Weights of a small transformer language model: 8 heads of 64.
MLP neurons of a small language model. Each row is named by its layer, matrix (gate and up: input weights) and neuron, and shows model dimensions 186-281. Each number is 128 + 24 x the weight over its row's rms, rounded and kept within 0 to 255. Numbers have three digits each. A neuron's up and down rows have the sign that makes its largest values positive.
A block is one neuron, or neurons of one layer that tend to fire together. Before each block is what it responds to, as a language model described it from the Wikipedia text at the highest values.

Description: Line breaks ending a markdown table row after the closing pipe, before the next row (filmographies, sports standings, lens specs); weaker at paragraph ends.
L5.gate1424:127144148101158130146177095115127123112129105110098119127125107120158130152108086113105114150096111132109111113166122096106160153106158170127098170128146134094165144100132124131134154191103126105109144099118082143095154172110165177145102092133134139148098157145166137118120162140123106138
L5.up1424:100099101151147136143100148124105117137151152100125090116123114148114108137145106102132116114132144119156088108155131088115125184116102123169134083106148143114136100147142138151103137096141113096115130129124112160118106132110117112106144132147108141137161144156149142148107159118102143069

Description: The first capital letter piece of a word that opens a new line, heading, table cell or quoted title, as in Greater, Cardiff, "Larger Than Life"; newlines after table rows also fire.
L2.gate412:115117120130135153111146119188129156112083148095120133099201169166118107103153105090104114122157146131140146129144120119126170136147161119136105117125162158118147111136131074134125125094121103139148157133133139112084117125116143091094062119083131144163120146134160172119135115131141113131
L2.up412:136137104173107149125154143106121148131115091107107141102147119137100108141124147109104105128135187136114110137132165089170118124140124120140151168119151105142137122201104111095135121155147110134136131092170130165081103109113131102144122153144092168102125149196111127137093119125121141121
L2.gate416:120167119111141104173109121081150094115146152145134115136121111118194146105092099125084119170092147129129141084107118094107174106124073145124124131092115125144143117116116154121092100149083150118108106122065098112124133140109161088138114094096168134129122150114138147096123123091107144107
L2.up416:110139117125123119140102112112133109135131138126137134105078122098173078118108126118118128141149162139090132119125119119153126137144098120141131104106131132139102118112118190132043121096113135163089114144126139070102135161137142143125121159100143124105162117112109121147150098108165144123
L2.gate738:126134142111131110138132137144110119133148146141162125141156104107158078146142098157101116129081155128133113163206115135127138135116173148113119146164132104129124131138150112168113093062132104154099140130145148126168127116133136122137099127173113141145103103112142101102093084136171109136
L2.up738:141088166109149106109114139063137103165147184130140117140118153189116138125131142149157105161112124146133128180155154128110177094142102176117132103107107130115148104067121111143140121133092113145108153096172172150140138111136171185134093180158126107152127105144147148148080136154182141146
L2.gate1014:118114123087110139090163097113119101143145106116134136138123153092123129109155102153114144130123086181112133121140149132144126117137105106098096125132145156138141134117152125113110095130105125130110140146097120103144092125133130121105136124071097105107150154134189152131154109104128164120
L2.up1014:144091125109133115146113085120119107114164102098139115139154166131131148103125086119098172114131120171092105081125139114178135121095118122103108160152102094177162127126168107149084081111077130112105128096115147104164096152130168100115111119132180125123180150157149108153117123117168091131
L2.gate1270:128132155175121113126095139130120147143113155147159130124120156103128070146106101095139122124135114122174153151156130146095119105152094123152099132108141110123113133165163126164139149148156112110165127137103133090094158113142093132160129137103168098150148088146139080153172122116135127153
L2.up1270:116137110151153166129096100130095088140138110121202114095138151133135142143104085080128116125131108128166103117160129125140131189099158130157100157140117145112088126163114128127109147119155112149148152098098136089097134110125124145153136153085157096120124065134128103152102114152145119118
L2.gate1636:090138130158155180135153131133145180096090163147117120139198143139135109134131193112145101118113122107136151189165115101150115159152086122112174126090172124141171090102141132146124176138112137123156148136135128150057139127104154112120103110118101115116118113117133130143139101163088136102
L2.up1636:146108139125138122086075127130155071187158150143161074071109107164115149135169099115139121139146113130126104167138136137150104148181122158102164124127114141077112096091170122135153127095121113104154126119157163128123120138115143173129122114117099123119109135120125065161120126129176154122
L2.gate1661:103108106143139112145124125135110103114163156161118118106121112100135135153084118095116171122093104141094145099153145145158137104119145131144120158138084106148120133111116155123110104127126117137107126130082118119139104123119155165149084105046169098071134139138085146116120170130160135145
L2.up1661:093129157128129095150163161131124122117134091167166142073094086178125120120139116143162101121130162136141132133164141143154160104129151128119142107095109152124129167160163147138137144104142108136148101114156164142151113116129134138143127129121136134074088122125134131123173153121106142135
L2.gate1673:120161125081150099147064095113129102080115137115137108084120143065142139140116112104113127129139128168147132146124128144104128149123127131122102133073109128125115143137110141102116164105152171142142116145139128089147129144129127124120116138114146134099078117108127130113133135138140096102
L2.up1673:137080130127132116144147133127156112138122165163145099116171165084115130116128112160121146148163128110104111115111102152102120105135132130116118151085117142173112157130113159089149141117119152101109108106112143139113114133148127101114122128153131125124144102104155131134092127122151152128

Description: Opening quote marks (mostly single ' but also ", “) that begin a quoted name, gloss or term, as in known as 'halflings', means 'forest of…', the song "Undone".
L6.gate215:106118125122137109114144136137180117140109100134125094111136115140145143092152158120118166080081130138139121103166104069096166074111136155166122121152142162117086132111153108160116137105130137090096126120104102135136103136144109142094134142144096145143136116128104148142143116085150085147
L6.up215:174131135090153117151106132155113158167096094105122149154138117119143108170139148143131148081134139161148112145105104106104155077149140146117119119126167168161087123139119132184130144124111134116121133138135136130145125136157119147126112106128083135108138149123155176120172120101131116164
L6.gate465:135124111125099132131128140132164144113092138130156096107127154124128116147089103125167129091176113113068108128098107141057145140116127090202144068164192160088110120153109177128118118126128132113139119084092116114119099182120131134133126173136120115142079151129123131123107167096098134151
L6.up465:158171106155138135124097153126096133127131128072092152154102137131121115102133127098160123146167133111146096110132109130141101077159163126147138129124143122115160097093128129103148135119129124137124133150155105094123104168139090123150081135088134161124142130141161163138112140121113082130
L6.gate904:070113115139129137107104097155136089094120137127146102104123165105097137145139083113095124146133127151098164129167119100103136127126110163134130098143142158138101107135126122125111157125130099111171137089097135106132068147125138162131088133124097187123105125102152126122075102116133105095
L6.up904:173179066114145119144092100135136114124125134125149149096147070143157134093132158111091116162138155144095134169126146128139083115127143154145103132176118126127120092121110183145138142107068148137125136138108104104154145195123099112151121102153145114178096080165166114090135124137114123112
L6.gate1064:072090131123073155117094092129108147097139098148142150140156118149127084173171134119076089155102171151114123103093122109127168116116110123166155149147154098102133160117140142125093116133201145137094132138068130151170111119067128100127116146102141069139124101142118133139136129088151130132
L6.up1064:165194097115114113112143158157118110115143175097110125125158114119086138142080146132125118104181099088130141100127121129125123116134117161136159123147127080148114143101140093155139145120109110137134111120126126112148143151112141104131130145139157136147103116166124116125158136152150105171
L6.gate1509:115124164122071138082167109126110165129098080142122121098154182120148131133125124145153119123143109111139214105069106125095143138159145132149149108119113142082161134108119175173117107140110108111118112118108120101135130141146114070149089099074112136135127154147152139154104156148096126107
L6.up1509:138187134127143108126113120142099102114156121150143130114134122157126150106167086097085100115120120080136117150198145127149107132144133155200130167131078149130141171099110122087085115164085106091144100153175109090130097150121140122135106078112124173163119139114114177143138158145129125136
L6.gate1610:133127143151151118126123077138139126132113111088162121111087135147115094157126114117145150151130140156133129113125154135144112124147135141161116098098129121159062152094152121102097080147107135128160171120131118142115162134125108137167142151173115106169052149171126155144127092119103086116
L6.up1610:114101120123119141131094090160088163160145128132107132168116137131121129131153110095141176131107098156121116102103170089147137136113166137140159070118095124114142167130139103122086139144145149083147130135117165173146163109178106131118143127101146173153113142087152172144124112080099140111
L6.gate1717:140128122145144131104100165145144162172112092153116147100181173125134121138124144163133118137150128179161096074151129082121143120144152134134101143105125173116097123112164176136134115170159102113114134140136115118139194164140125143127089077121105105117166145106126075100134110117083119124
L6.up1717:149137112131130123110137080135127135176130153147170125061095123150143161151126097113173123131124103156089127141106142144131136098110148121125119137129080131140108149151131126136115154105168113105154099152151102129109107149129116104089089101146101125146118131065090151155082119123161097176
L6.gate1927:108139117122145104129121083164131114085140132120106081132106139171174141167135102159152146121163084118116131083114112144165136119186153149128098155066139114084146108124117154149109095118116143110137157117148111128138184144130138114108098078146102141111135124112102124133157173077085072118
L6.up1927:088140112115084182141097078141096113166143150123157065160094108154077138140111120103136131097156152119155111129135086115137134136170155117159091068136141185141103113132181156134118107145135135143127130119111128143128095144102152111167121099102145125154085106134100117105135105099099110197

Description: Words giving rank or order, such as top, best, first, second, 3rd and 6th, especially in charts, scoring and street names, plus scattered word-piece fragments.
L2.gate148:129164106151100122129142109148105145154127117144124088125093130078125113118122149154141125123114125093140118132153112130139098120130116126134166165101096109108130101115136101137113108096133119175171114122149137146124134083137128122070158131165116097132136127109104134124128165142125142155
L2.up148:131129106167110115122152121089116192140141158150167106111085107134135142096094176104126080150105123105150105154126119115129086165172127123132145151117161169112097116154102125127116127142112148134098130130121149127105122078121130134074118136135134182109145164145082126089158145117114092143
L2.gate273:157101132161116139117128136082140154137187085090114090107102110112116164115117118121125117125135159128161105149116147143089107116119096109101116173120122098173146120112108132095120107116149127096147146089110157132139136167106123071144145107168122110096177164139128138113163149070141166119
L2.up273:170148114136111146129156164086146147103112140162125122197116120136113099135122101116149109159149125156130144127154099120093141116166148127154099127099146092093118146119136121117128123156128145158104150165143130138109140121112125137107127112173117127120145092141113128112104084127102092119
L2.gate797:182135134136172122161170105138098153154113091104132055087118148152157119109134128137120105116143127136129091078125111103109139089141151147130151141117112139158139148137143142117086119127143155097110135139143122080103080128129157106129136128147106138200134140090125122131128142128150123137
L2.up797:120096138133162155103151113124110109109117127097169090120141106121154111118136134124121135115124071169116132133139132099170122115134120100113160116103149100090189133174134139152130172145130141126120122130122164103166115120159103114118112109141118104133115145132154117154138108128150168124
L2.gate1265:138123126108112132165141101133151116144138103132169137158145084078113152087167135133077148143143132178105100084166169144160115120137171134115157158162171144142113109130129159120129138125116133167143105172146140129132149125132138149114089157105122135027135129081130102076125142112105107124
L2.up1265:133125116150112146133142121125147137118136107112131094103150106135130130130095152126156103159173130150139140089130102150159163174145117140104144157154137119163146088156111110112087094107162128161143103181121141134126118091115110140048075125126129106158122116149169107127120126134131143099
L2.gate1394:113159167190096130105142113096126156163131141108109125106137173083137147087095147165126148121093130170139098122118136146125112096134121108096124138156093116142123169110139123117152126152161113109110090114133164137105170172146112096092104139124122140130159143165157111150135127150148123152
L2.up1394:146108113080147107121135114126151154106114118091127099162136096159106102155083126103088125119122176144098121138135200131085127114140140091115135129108140118188132120117111084131136143114087143110101098114115145148123146151138085129137112110060129134127137136122156142163111133082112132141
L2.gate1483:115125175100111097126120134125142118128137132101139133113123144144139109094120111136153098058165132125105133174138118120118110067105125114116122100162128120179149156136110139169103178128124154107116104113149144115062099118133131108119126136158194178123112112160089141130129147142131124102
L2.up1483:117135184136097096127141125123142132141115101100159136100117110127164122081141085088131128124117112103102111151143103105090148112139126107150135125155097133127132154144090128114113118113075114142105170133148148098134161158093111147084088103159125116123116165124096124159102142181138127158
L2.gate1902:118118133144129128118161134094138129096129131141141110132143094147167123106086086136108159129166137131111119077139129168163116158151131120101101114122177167145123138091140124125139097096138165105114118114126163154191167120130139110077114125114115107147121116103144153117116151152139119121
L2.up1902:122128134090114136152146137084111162107109137156057097157122121119114173135127123100100134110118154108131139097110142140116103098130081128150117139178145135134118150050110109125101110114120105105094110139114114159102116131145156147143138147096077129142141183129095114136134157129101110191
L2.gate2004:144143139184108145129142116133104070192167147104136116098129120142129111118109151151136112136152110165132091140117119165142123136109132136153133107129124144158135109134107132106147152178126129147145147108108108119110104120148155133130127157129121142115102119096150139103115115104113061107
L2.up2004:140143136121151107136119167163151144164104136145156130129143102120130107086117178152153118178131118141120120048110105144140120128120140150176170113102097124139147147102108165126115106118135169138165125082123161126159111152147132134133129160136113132097147119136157082120168156141106129120

Description: Closing == or === marks of Wikipedia section headings (Gallery, Career statistics), plus line breaks ending paragraphs or = Title = lines.
L6.gate482:075159121125122135154139119122116130134133137142121130120180101096127131124129145121128128088146119146152120166171145181156134125103144107106121118136114147108118125136118132092117104122132146102143110147131119144150142128117135160134115133091110095148141110105152135148085126120144105129
L6.up482:137141142113105090166132155105131148109104154140121116150153141157155157100144138150105135157109141155133150116122144112131162117072151147096112128136141127062105130141159121139140082139118127159158108139056122110148139114125103076130158086116061111126170095131104139138135169169164096140
L6.gate683:135153109110137125123129128134145134138119131190126142110113178094144133142094141176159133131115098119163110109115130120100097117129140160131145107162111111108132162133112108167159185137148112137087137114129139099097134135179093133163166098152136149142122140119125088154138132108138093116
L6.up683:111128105141124116096134102096071101171119148094142127145142099118147136159172158139143142124120144161078167141088130101129167163150165174149144074120153098112135116099146147126101121140147113127131114125119162120127145128125143091128099140166068164144134153113158120154125106115117145125
L6.gate733:118163143133121113118098128141121145179149124117104167140135129099116127120109109142098141109076137116142150127110169158132103119116082158126119103131118157134142125110112115123126160116141081133147118083119089157132139165159116113163155087143122103177128106165152138141080151138139075125
L6.up733:149151078127166141097181163129094135120102129098093134237094124112127112104113109146103112130131120162146162106154160091142118126128138146101110090154165145122119156138129129143116131124124149136107126116109150138161132151131154102130149096129133179108130141090125121140104138098133122108
L6.gate1031:093121142106152145147134117093105122155132142099128147175149110113129170168163155110137110108124145137148163141091156131096147111167089141133133100116115107086142085135140109129170078142131136103124102128108177101137141093128146132076121126147062122174150130107150103144093107086107161112
L6.up1031:101121152087102112122082142138148113080157112146115128172145163078129156135142101121109101146140115095121119143127185080166122086101128163122085105116118120168086129109128141114100155140104157148114110103109122117127143119131123151101160123154145159151126089158129102177126125139160099161
L6.gate1091:153158073163102169113148124138128138137116117126135116112126159105146140152125153130186148096099168149135122127105130125086101133137119120134112164144136130101097144135120131101105132106184100086104103109154119148107130112128131143140130104087101131127110125158150104140155133139147136103
L6.up1091:134132148115158097154113145152152143137108136090126141156194093137090123138149169165127099172100129147130121113177136157131166137117140160128136104167140130119124138128108128132157087104122110131124144102104126108139130148137132133169130095167124148146118106158154096151116141112127104109
L6.gate1453:131123095077132050123120117116147111135112126093169102131164159111165112094104149152135123143132195141117132155129118125084127156153140117163176121114130116102161130112119163137116127133131118148115173105134137122097126155146136114100095090116105104150131160118119164124142125164100153130
L6.up1453:125098133153135132118100139155126116160100090123141124131191164148144081146130114120174153125098152125148139108174149133112094086140128116129160120093127071127153136088113135132133144125123144136107125138129133135133137138129116107181069117083121143137119131150146160132136123158109128124
L6.gate1710:106136092115173134137109155117138082116143118168169128147133112144137125110177158131150127169119131101091148108092125201148164098143165095157132081129149168104086156123177173128106077151092102117151108162146116145141127108139131095184103117134118142130157115131107185110155158107129131119
L6.up1710:109130095129129166111148174164154139128148151138116096159068124132130141180116117170126091126084134192132089121127139163131176122078160090130164128064157137100132138129094150122082135103113135136147130122120148094156109080144101117122112095120116121142131126106115113174095148107154105152
L6.gate1838:104138123103141146090133077136109107183117139161069133099120132126140129128121143108147099173141133141135166114090139121118102143110165131187133126138080159110125124115108130131149139128170143141141137104147113130118144137126111116136111086115108126124128112123144133183055131163134111115
L6.up1838:164148116120142127139128139119122127090120106105155120131096107109166106142155121119144103141140117139148114137115178125141105159110126096115123120124167124130124139136113140142145093089146172109105111131137052128093150128106170117106123121111111134147123124123132127118117130112125085115

Description: Second piece of a word split into fragments, usually right after a capital letter or an article, e.g. A|c|clamation, A|p|ocalyptic, B|und|esrepublik, the mod|us.
L5.gate360:132076104101162164138124121091145149106105120127153193099118118174143098133108098123170119126105139116116097139108129163145114089104150158117092127087135131115124137126132122121137140111129157154134160119153114127136120131181141125122130152102097092159121105123133164149127096140132097121
L5.up360:167158133131129157180135137125092144134094152091142123122119100120143118136139139175130129151073133144100155088159105135180105167116108099127142131100084108115176114137175137130139104132117106159139099135114115111124130158148156134123115089121110086126113130166136154074157096115144144107

Description: Ordinal words and suffixes after "the" or a possessive, giving a place in a series, such as first, 21st, fifth studio album.
L5.gate769:105151157137154161114107095130120181090119169115145133096179169140141156119154165140105136098130138160145116159120117156138099157187129136142135116130172135098145108092091134210147088123126142054152110174095098151140122156113160093181142132118152162159094112100120121134106101149121121076
L5.up769:131146103091123110054126127137107124122151129063120152127144141172114121132130097123131114124134120129084118132135121149121120128118110144138094096112097137158168140121159111138141123134126123135105157123093141182154125166125087143108097148115124154120132111120117115141100099146117147130